config.toml
n_layer = 13
d_model = 768
vocab_size = 8396
positions = "learned"
qk_norm = false
attn_scale = 0.0884
tie_embeddings = true
init = "normal"
init_std_o = 0.00475
init_std_up = 0.0242
lr = 0.000884
beta1 = 0.95
grad_clip = 2.0
doc_mask = true
train_tokens = 726700000
MLP neurons of a small language model. Each row is named by its layer, matrix (up: input weights) and neuron, and shows model dimensions 256-511. Each number is 500 + 40 x the weight over its row's rms, rounded and kept within 0 to 999. Numbers have three digits each.
A block is one neuron, or neurons of one layer that tend to fire together. After each block is what it responds to, as a language model described it from the Wikipedia text at the highest values.

L6.up320:479538588539472496550453549503465506515488506536486547484478469519485434439535530469475508427516478488568533486485547478496425538475485566501580485553492490533461478489526515498453444517497516585496445515557548501477516513489539535464547452504488535472492514452519539533455543467442499476526554573480423463501526558449419538490403517509478467510545457448500572517537481458488423497502490540497505508520504559527490524493545537522535489496486515441585462447522513550513533465517554452516496511409503529495489433523459468486515514420532498472471501514572556546544544529477441577449495500602502538501458586517472503385538477540588486485536548500589591503565522502468455429497482451475509501456506556463472530586497472461465482492409544559519471506505497463496512518470533
L6.up373:532555563486539520481507487462518463541466528543523508458529488521501528526483493468522489529553513490516613479497485517555496480539478495475423417495472468547579464518517485510437481404439559524456484531457521545532544562545475526492459440489519434485461535457487427501589514483585558599525496511541511468473523520539510483550547445509526518506488532537515497524532514522469512506478547551603591487530432490474501521481556529462428460467510488474466533535483500544512526515507549551478468510526550483507559526480521444461482474520412479524595530462493441533482482455475462544478470479479461482535503523575545497465546518494503500470492488488517506557516471525557499482498500494470480520484568545500494449399542517493512533514524540473449478510563468530440564540464444
L6.up540:505545536475528431389469543436492525531534473428571551475482500500439540583507477502549493490525500482506484489525483525552443509534521442498510530522567527475450506529534475574502446496564571491467499518491495538518482523453546508491533508514533463552524539515526468522479582502496522516462453497457494527550496516407492457491428507533505501470539436482488489504467541461525487530508448602505497487533471558587427562516533563532522514470569447506497499475531529409583567471420562477508479503514567543528521482533474489444534515534399524505513503511513556458608460519525475478469503506503511500488598481512566466546481481538498454477468423498531484535532477499473562422559451545447481529436454424513409416441537531530448473551436527565494465514472487433445442468481513
L6.up1336:422548508503413556470497498502561470501527526533522438449567537462490468512528452545552526494557519535485486519520514528528477469525484474397561441558437472430502535489523484527489503498539487523539483492504555557532528535443509539493495499542444499481536460533530519460463481547478448456380490495518486506496495494522530507513445553461542537534508504592466541481520482574525478447543567416467472514470540473495539473449434550554549438482491494478464507527534525530421556573504491562514489515495521462440515470454567563451412513445516453508501551492454464526436553521580452497483460448523506471527456485457504473413486483483579452496441442468530544520563533581514493437407578472519458554598528543495531574422473521512484505359444503482509585459462485611463571528492540
L6.up1431:505499507489515533529452500516539448497481549521494495423468491457518449552515531517524522585521510459440472468478482532516510533519428479460509549510469482532511541468530469527491467501482552487530423460489563529457523486530526494488494499506560534444513510468553514499561531609598502491463486511453503488455506549491502526485529493510467453513524503530437566565485521458533490429483496529509500482531466462566555449498464471476536457490524550423485555516529405530415557584439469558519501532501474512500493417430528505516506503515479534524540509546523569456478460544510554497512498419428562535486445477550402518368518479471569537515479401462491526473439582482466497467510542516529446549429539490438541519481483486518519534540484466454594545475535554574512537504441500
L6.up1441:550552553536536497574529468502417550485480518508504541480531510487455493409603583467474525471463584535540536502565538496503586516442521535471476497508464491465493476454488494474534544503461531473520362592453517461490522539559487551461521421553475485516597557517402507516518553451526548519486470506494466484516484548523498478446401500507445464539446564518508502514566458439417526568474552429431569501446478474439539509525495409530509563487539480544478552492447493515458413511518504486478473509572533491492530433484480499454513496460440442540535445579502518475530499529493481556464487517447466441561531502517487513469548526520484427412428544501553504478483566476527530536510428436525546580490506499452508538441518496572463546486475465470492486474585474507517391508483519
L6.up1556:512480419467577494474561479522460411464429553530560460418556460496472463583496474504492591531494497601508529488510505475564522509496527474467505438480495509513509449462456475499486460471516557510461474475549512553582553515576584523515569457540503512506473547455463521531561571477552565503546540552449525408504538532522478519550454426525535418508516462477504500505526547458558522411454482558493466495543518564499528452463463472436529466469547523516505531579513491527514559523498468482520478448547484492469499485402560462525482515496447505494547513447535460571555503535483534500501480495481571508482458493511560451464553494461517463566459525479515583457517504498515513508477520539539515474463520628525486478516533441534484490505541502528476503521486463488551563425461429
L6.up1641:520504467483375514548543565502447454435489529524485482581505434515389489488509510471455449515489520517476448511520559411483485498475473478478472546573482496498477527506538506527515479508508534552514468469494494475494458483541507553500560520485492401521516432514506469513455487546500534506478556502494465568552490532515485554468593508472491474495506448418532543480508491452521513494387512458484503489482515510425502455532485478505497542497532490482472504491412509439534512523557471515538555497479542493477590473569518490484501523472545534465563519460480483531563484526509529513514568473568509513539559412494557563464455485545550511484487471525575559411485490488480423526464467499521522488458454458489524464475462450526488563489431535524439574481518563427467489534474549
L6.up1701:563512512498624544460555528530467482469488478507429472421490453528545510514568523467507505486507459467532496465511569530593529459474522470475472488539428519496554542529524481526491550491491527561475482451468477470492541519408496489505454450489542488486461566542493492450532526410525490462497563507449546537450474522522474547478585460466483454602467409468461441465480456521497476494466457492520502492452517500474475597489458478431495471464534540473518511516551528426465512542521469545528531457509448474530516454504569472462578505572469548468486516463437457505540483521477413524505420453531472536487522520517466458492515499495519451551505499505487524506550531513517499545494479529582537501529584543527475533441534493498478497578496458545537574483550507485443500431521568
L6.up1972:438491458461482484526502455537499487509403487453493517503568483523484462493563492476480502433530569454458492466502549579512496480476536497578417536527557537523501565566530459528443455532415506510480443512461535506514499452516540552499526482491426469533501554462496475462534480482510504528475529510526496500516572545584563509472497473536456468495521493491518489540554454476468586444472471467547511490450497513546495475492493444446485512510508514565537495483490514499470485487525605450534521481482457491572535540472427508427538587548513479542544499551437488479538515562469464517417476485484491465542524455546452418506538498455452487507532483454586476550483590560401532435531520575510532462489474474550507488478511531485485524467433526460490473509464491466500509526471522
L6.up1986:504519495464494544549503452562490451444553507439520442492567421510439520503472558487459516501528549516457517482465557556490514544499516553536491512514513527517482499478519516512474422430491498516499448549483540557561481507422545479470465456518544519481527445538508539515517494567557491511574545401523514449498526529531510533464466476608515491474584516497477473520449492480485461413448490461513536514455545502569498511468453455531459549521490537427530485523595482569482568522524491518507510432500471507506524468488538516465486467511451467498523565423424480514443553495448518464450538422536557582511433435512474490446441420515499510517515478496509545471464576469531494433551517546579415540492567544483522562523554460490559642450502467497455501464469495492456471534442464
L6.up2024:489464529558519484510488549508366530520475491536496451516557515427574478514535502525449519453489501523517480420430577548510416531481552524512577470446468480557533502501542467464476464477539597498553418497448508533531507534484507501444513535474461478497499516469523500534527387529514464578472472493531433463552483555458525518448499430577480440561505492425480501542502464497506486471518459492453527508511577458541585518526488486437448522467562493475495448556557508557469524547571557483528536540414421483515457537539507490514539499530507463458584510472456497473469473496487518476442465488532522525473518441511488482427507443498496573552487483464499479475499530508421577508458485507519443518514487490511459504481526423478508507497423514548536477485518478460483473539433432
L6.up2094:486539487474407543482457386586527499422586542518542462499515503434526533547451500466542486481551585436459529426504495523497471479501608478429467495614558437491476493560532470567474447539512495452518458546489546515533470458546527540567562531543510492457522458512578529461493475513571505561481539481502413540520480552578532481460529482498450604453536536507512587491529518589484455480454518429464500440549513476557581579484504451416498539465494542522531450512494491527507556505512478511430532523508494482472482611499504523419490521459538486419540532544490465494529487539475494515521543461542559502493500496484482439479487532512523444469506468516485506495477587507571503519427530500573444468502544538529510488502526573501478562438473512424473553501423540572546476489511469
L6.up2124:488518564578507518527430506531504450526508450473516473538500473556551465500519475525502485474493472562493560460472451461488477576516539503526517529483524515417451476510433514527470554456472489486510575549505534475515470481440455523524475470578464551493449564484444456471535480569554505531438525499517439531557540430551408542493516591480425532531537520483479589523519480567479479492472490531491545567522470568479506419473598506455471536526540496469558461468469474419478519424480519536517423461547547495475493485496448523449513510469507511458518508568467456526518435480457475575513462491430517536496508568457526493575514511531512473530500529508504551474522550502494468518539519516531463520545505426515469555563531550516463539525541491422525520490509464509505469552428508
L6.up2388:505570576415448503548555459474525461492455459531506490456435502551499524554566551472520567575447512515527486538445529511476502491482464493541500485525540491522496458495505543493505492533510467518451501489467517499565502528530473493502481414467485470483509593473500476507532587496543502481460424480454497479507485505524520555441477581524490500547460523394461565502450480496453485453459545497492467534426532526475541509428492507465467473525474479501474482500542428498559569488459511496519559450553457466491506473460507522513527506501520550487552546498544501489440474404493486481564500448532472514482502498468494461504554546513510432502592469408533458475465508505508491532477470455493493514494590469397450499540475440494461463548498490531556467517483459464575504521477545
L6.up2477:482495552531508478541480519494497423546527495581434517432557430527439477451486495477523532542522496472509461514562534530531440624486494574573482531553516548527504493521505483504511455435594470608490461516581571463460520574449519516490556529461531474513510514454452438546448493463550452542504508504454465478466528572498458473497500526509454533502539585445442456466422513518428460494440475531472537546492476476537522565515484505523485539496513486495504597508511543463481599492504495437570483515498473440473474487509542477496474519445481527464512501489453486547493452539599499515524432513465533474455539477464533585503507461451543484505514501529515531564535617559509473526491452457533463466491470491524552510479440461468460506417438502490536519512493556481486476548503452
Year-predicting position. Leading digits of years (1 of 1873, 2 of 2015) and words just before a date, such as dates to the, since the, from, built in the late.

L3.up855:437497531487573512457403517482506486505509450522488477480485464497455530513428514522379463475471500485556509492465450469509491497495522472534406514488471513599530551459508394518519491513560545412505434496473480424420517489487429465496533557417504578517431532504505524527579510461533531546438490509524532509472515483529440470537510508488424532522501497490526472413491505496537511494513530497490512495512488496513513442488515496511489455540525505507501488492480572567594501490536521504526618524478480486478511491512551502482498525480498499575571474544562499549578514483513465510546540515529520594506508567492474518465508458544436521483546443529556490447494440545475429447497510489563494437453429560525482481497545539516575498529478537464441445514533495508519478583478472
Table header row cells. Tokens inside the header row of wiki tables, mostly the pipe separators and column-name pieces near the row's end, e.g. Seats, Cup, GD.

L5.up170:518496458500552452548477488426499492481556468531507509532523435497454513496473450514350504469448523493499452433532463456510414520455495495498529521471461575538492498492502507560512532513592454476445443499464466503492486538450517495423517537416547518536497489495483484463554556461420475495440478474535523446494571508529390464512499488504467523489506466527551524476485516418557557441588552539436438508538485519519487465477471485537431485502503536461457564432473522538552491507487501485541561547504442418490500547456536446504473489437525508525494466480491508510554489460511427476541522540563500507540486559562420456532508500541479522480525470485520497490501489484523458503471505467535500471504471502506441543481483499539526560557534507494446490561569458496591500622479449
L5.up1086:601448516477500508523466495518451572523606546543487454496490507466486471463392481489462550421450434470509471491474467458463517443539501438496459469422489415518443546488539502473502472452541538535524536506498538510508508473482467500562563452505520473495467548519563521522497528530528503481493578483493504476491501476542524458506613462537405490545506477534509562518464518459486529481528482468453517568485490523556527474495571497501499456497437474498424492495530566466520569511519520480606483474594510464477525410530521588493486513406474474446525530500480512440525476529504481527475449533476538505530580495538493526503455596558563425538471509496532517515507507530494611500488482465604482534491472445492489484541518487500526520546556486461539477556564457526463476509513455
L5.up2348:594496573539544530547477482439429472487461445498449499464523448530502490509511408510484541503495499535432505485527467570468456504501558478527441477549432509561491527475543470496521502495530503518497441494508499438508470491435428441520502460460483486513473468517547452492548524532520493507486463473489594499492508414460491531441560484577425586466501538495417488455459476499515512525460513421520472490498495495467454462465522430535463526575505422445530471459512513500368515544483586504496500524465526458596476415490476550540449448497434444522473515472490483558585467405544482499539574476530485526468520492509574534474554510478482483525483494478473537428500482448477539542499490502468512454507527456508457480475472385480519536535454488484463422482450439498472441467459517
L5.up2574:485516567527508518543554464465515513481492540529499476504537525475454465530537401537484462483481509527482516541521537514473547485521458514487577504480510486531451469541482531494525556540485531535492482447481458496548498558496533525464519540519521549555419431530543535504519502548548499518446554473553538544464486507511494526483587515415526436509471460526570473442464513482471598462519458506489504507537449538469552535469515495480500454461590455425491546552500501470501488455477526537499538477488464479568417495469597557534433458485500474492453488525548523494533527552478523487508495516572489515534509549443462470455539581520489496570519539502591510490480473502515484464468514507514507488516511536558520500422539546525482499458494444487495461557522529565493432577526443
Table header rows. Tokens inside the header row of Wikipedia tables, such as column names like Silver or %, pipes, and the closing line break before |---|.

L6.up39:546528470501523465494445485519498390454549450479488549446463457487370496500522438527562532525556533497559517531474530570433570479512551530462475555497525525554460445519517429549468484464506540507508503479516432410565459503437493454489524503529462547573522487499532493593518450552483433529535469543517522578480435456405423577521538516531555500519537462488523468495513453509421499496525479512479476544466556454521571520588526520475547493465543504460552414514509541502463464511458513515490484520467533454496457448464501524445547439487474468494505416473499500536520471538486506530474489481486496531433516482498456515570495527546522483548544534535488429531492536507524500480519382524488486525470508486392525526534504567512458532488471482523513405533505446571492520460511459
L6.up47:485562445444538521532491458473553497496511411541549459476499467499463483564477497519456526565500510526463460500545484435457559453502583471467498453463441532483485528466527457539548513472584497456428419521445522494436466540489503492478484474483520553526433548382524530519530525426460464438415485569549546522526540519480463506474526463541466541408537485537550512436528498503478574544538564482548469488523482483509545474515481468525440504580493571464522524498494486560457509472503485460526511470490475463462476506488530565433469589485548493483529498525456477508451463483534430480519546490526505461545531502475494447451497506539397599553480473451489476429570535499496458480515505488562516460520498556546424537484465497510473581548531489472509464567577478468540568559462483
L6.up68:517438538526508496500586513488439380468500513547502478562573431473542520518568500502548580490499541465526519540494451432458469524523498498503487500504526528478466535491499450530439489496449514512453523550520528559575472582491517482460518492468462446561467485542539509552454569502447435537504513563465553465429501516507508506519523467488511464547563506505452451522500494532450556528477511468554582506423465536518405490483501479496478412515484501448465510512554554562499492540448479517478517464439498486469461514498500509499483513521485557488462503461541484433477473503436532521468466484445532481459443501566493522528539551572404447432540521499478555541500439548506424495551486515557506488469510565504547447440482496497561490501508563432561503517480544566431450464500473
L6.up77:506472470474560432436451475460516459542478441562496506477518458464450528469417499586451517512466509505526475438474406451553503463487528456488488450473511565496498519496544492512479527461580521443487496493500535506506479501412496505448497505423523479506410501518469481449576479434445526478465448563553546483494482513454443404521493541520432489505517516527536509433449528466469581442539553481500443546523438432561475456490493451511540492514536542528447482501453491519478545435563395455515437464507481474524510492511531562481522545472555518495502497460501553524578512478500449533464594530543507557546425466560471447515561464545456519540507445473492487531542515512512522499438463439594476502473504563536485512502518524524561532477520403475473467493599477480583536562490461
L6.up878:470452506393430514531487497443449449481568524485449542441486520557458512503497518477528537564522414490542510476524516532499559459553552483486492494544491501438491453603553494458494452450534456456474536512480465532489494536451508441456471524483523514552457502466524456458464513471565486471486498505461443542471460494503507536522580518400485488540457523517496440517524487522485468564502481537502477414453537534475536492484519525463495502599590485560563521534456437437565493461519520562554495497532506467570479475443570471539561499470441522394565484496564535423532552419553514490493559589459443476483588479498509501555438540569536477543525479480529497529495529543436541490505494469519510530523474570552515566546504577499455555535472563488521594536513515562485525495537537
L6.up1035:504524473488543506470586510479503514512466520501496421558498486582454457492471441521535463460411479475508550471537485439453458477472466498474568478462370512523485548489508467469548523566489525470509434470530503470465462430515509515517478511503477473476446495523454555509511528472540427531474481603519459484573511440509491501474457494456550486535525483496429526479484490502521533518490482445553392537543548464529498535493497468501543486582433527497498474574384533510403590509532468533503529506590490513499518472460509500471478451431494497501441499503539487510507465492544533500475489548517481441548523400425461470561542508510541477420478467513577468481474536505418504497557492507474549472524467460455605562568519515500487571464484471471529488432484494478562493470514481
L6.up1265:558524522467480476524448474472527436494474466535526484532502506490470469521448482451431451506508561508540524530561538471463429478465408443530448438457544541487519532583497470452512479483503496453493512516502480447542491509490546457449508468489468524501472554552448489528536543479445455450412529550463547510530542497412430501498520487476528573543487427577491472523428526490521515499526499530516474554508477471527551391435514413542566469537498387491510577553463549563567551500510495490499560513549506536449460506465512554488503464453436484475452461452495522494557487492515496539564549471410456460556579433543502503536536506537617551517430501456432498477509462477504468567528517526442495482453473432597473441562510470488571510449472514543466508485502512520562358543526557
L6.up1363:437516487552565443485495437493541485516496548502572444508421543475548472511526491473522455543502495524516494469478506462502551500475482473515447450570519458563488518455499505489490477475576452515469427462533523518546460460441494497510527522461513477538473540547514502499522499497528463528455550468432504495512499495528543401532497594492553488505503522497484507569515507525474504507539467545429473378515485590531493472509516539500492496538521499422464556540530419480436535533488515438529536508469476394497532486538464449452490435455519564511477519507544453494473478527535506500479474415526545527504476481582520537506505436524500475511494448520485543532502454454565502486483472570489501434516495520461556506489555564518587530524525439454463496570578467504528433442454440
L6.up1377:463586501510526565521521508469540488445441538467498489495574475546461512468472463481537477497512439531528526435489440516484574506525482507449561503543579484532528482490536527488435417473538522461539521541491550484484494453444477511495557566472533497568435542454552499449532552474435491450485532529464445503425523521466485483514503542474568511517489484588462484459497449543533443537487452433448497503491554519516448491448441450465531496480509425438499492450427526492459552467524468530525508506542525511530495447472526493498472445523550580543429521491602505448493514470534521496433422551443421432508501406457481503520507458523494488543491536452476562401519462476480475535528485593482410541500502471525476506510573583412565537543442521538534517518569553480358445529533511
L6.up1447:450535504426466538502452497498468471582485489463497479514488486551498456556517454487602502474509530556485566471509476578490489502523461561447615535475582491470493531497507439440470532520561543477406512458528547524503563467448558497594515549468443453492483444463450511506447512494505478534473511470468481517508513492542459514520560464528512529549479574558469475527431524516433490539485465538479476484510501522545448489592487534495466490432568480498544492540476418551488602520512521519510543511445514539511474507530535483432538598423575504514399555527528606490504479460564488428455450469567458432558480483549499448490467415524457461528477499488472466519471536436461447511521448463573473468478491499497521544459503544476541526526590555480478476515556615535495535510550467
L6.up1715:550491491526493462475490471458466523538483492531479473489513456417403515504431501428531433522646475486517549463485517565483486418405466466512514569518508504474484400507442546502552493485511543555578511463486545508461496503475605583535541506528523523450494470527404476593568430465549509582501448444496540432553549501524525487488536479531522541550461455495523504552475457441518526514525492500420474471498547500442505479466480511546533462532504486495510533469451477541533542482533514494463516471496508539439463520563531498584496489479493512465528527534580500526496473533516486573491420555414491504535499438536477509585498497553499511565467515469467469499476536517469494497541439429486532477528458472575514461478550501546534544579490545470538527509453503524489463448501498
L6.up1875:503563563420424519473500502440520523433528495443549490514476505496501536454460480470500479514519493525429513511497464480538437489471564395504516529455454491432377473519510458570503563552475484474464454446482608438493563507540502551536491484551529508483561467417486520452563486482572483463472474518461480459475453431466474529451544481522511537517479503541470459554481581494485495487523491499524489489500499528505491573463537486520527529509461484498484534498499451503531463486466517477548500488565521490453517477518463444483519530453494534507449461437604556491479559497539429474472369479546458546502452439504518461480451523526421513515481495526486525552546531513508508525515524445544498493508502521566485494523538575527510459489530530489512469536559500520538529501603468
L6.up2037:529491427539501560537446456500528467530480435508504488505506494526473499595564503488466478475442519458458450453599478528531517510514495493543533465493502492538537487532556489418540500511482471482542508581531474443477479532500473481452527427540543496464545531485525412494498451547578482427546546545497499508559567509509418567497560488541388509449452555547480456473474512532478585517482522540543410536531486490527492511509497424530525465549521507459517490522531484470553452526493491522518437500430450448466510511507497522534515559528477454579510544517573538500509464491554503560408504426607439491534491383487493486499491422477450510462515514438426503439577448520521527478521475492460518514465529474548512505477546531491564478498516501571455489525563478473538482405479518
L6.up2175:514449466537478502501537472521526473537500508521527544500588577524459470475523485462453587499516466517480507517459479543476512460448511518470488500565514570530532483517469479501499443551434497518487540528516516574530538457445464574465517417464390576496497507467515483590495542480501510483386505517456545530477494510386538529489544506395463501551477465624436479527493454562519486538533513519495444572440435533435502484446547470552538523492504519476554542546494511532515515455452439496470439559503499475567520496524486471572537450555525437480511525545517520524491499444557499539497484487448510533580506553492549502496459550515525600490563515548537475424494469522502463407475548512517467479553511503460427475453477507504504560508540505534463446529513484470574465531497474
L6.up2318:541415484530477590481545511491496477453520475504491501478519464527474578496451571421517593499490540518457516457559449466456483476521492469586501465484520447486520484556506513442544498530506413534508452449548544521468505497524465515497438575548464509606474425479501402503464515430519432466481529457557498486515522467441458553499547522499573418524513479544531493519497465531546476563529515467549439462479416471505461514491502536519482522561488501562524515553552492457509534477551543507466561525502520492543526452474483545459494541423478457426484425470521496569481581468537428409491490421457423478480498487488495551499489489570429531546499523440520470531501555496504504456516542448478471458465484488514481518483487498477552517443436487490498396538438571484463482547447524
L6.up2499:485452561496588488510493474497515519507530506530566472489598527496453511567416499431521521482537533428528516540530477509454532550605495498547561447491533508471496551520573531559514583528490414481495539487512519505527506462437470444501506473556484620459555537490517516506520538489456422490474514508494459483469484510550527506517537450422507464531542491508517523481476458532484523483564533396587475414500479475491414556485487484481569528530479520573528496517458536539586556560510494554493529569415437523539459472467622452461572566495471538540483441563507501465515543511492477536485460486599452511500462515427481477474477459552484449538499482513464536524553509489544501519489539539547513410507464552505483485428557517433495544495501523440505429460551443452502451522487584
Late table/list positions. Pipe separators and header words near the end of Wikipedia table header rows, such as Year, Final, Certifications, plus connectors in statistic lists (and, from, open parenthesis).

L3.up824:488488436550486499519381502515559460497446572520434512542508526526437518470511503438574515480457542553531474448481500482443483455609547485495481503575509503511547559490510531539486511425500559537564458495511476427521507491464479489571483447580499462436466507462526494458553482489524510498460557525448480443496446590478534533431427499500515520526482515512616508524493486509518536486496427466511570529496500539488501487452468574509487477483457452525515524433516445458537598514479569533479470495481505525503502476463518559434477525532487542545588468526486549537473510523563525608573436491523448468489507473522491401526539467521514534459525466509548466466436554512546540413489455471578479559611504481489526483520489504460530516537561483468517545498506450558441558455463424
Lead-in to time references. Tokens that introduce an upcoming date or period after since, before, until, or when, e.g. the 1990s, its first release, first digit of years.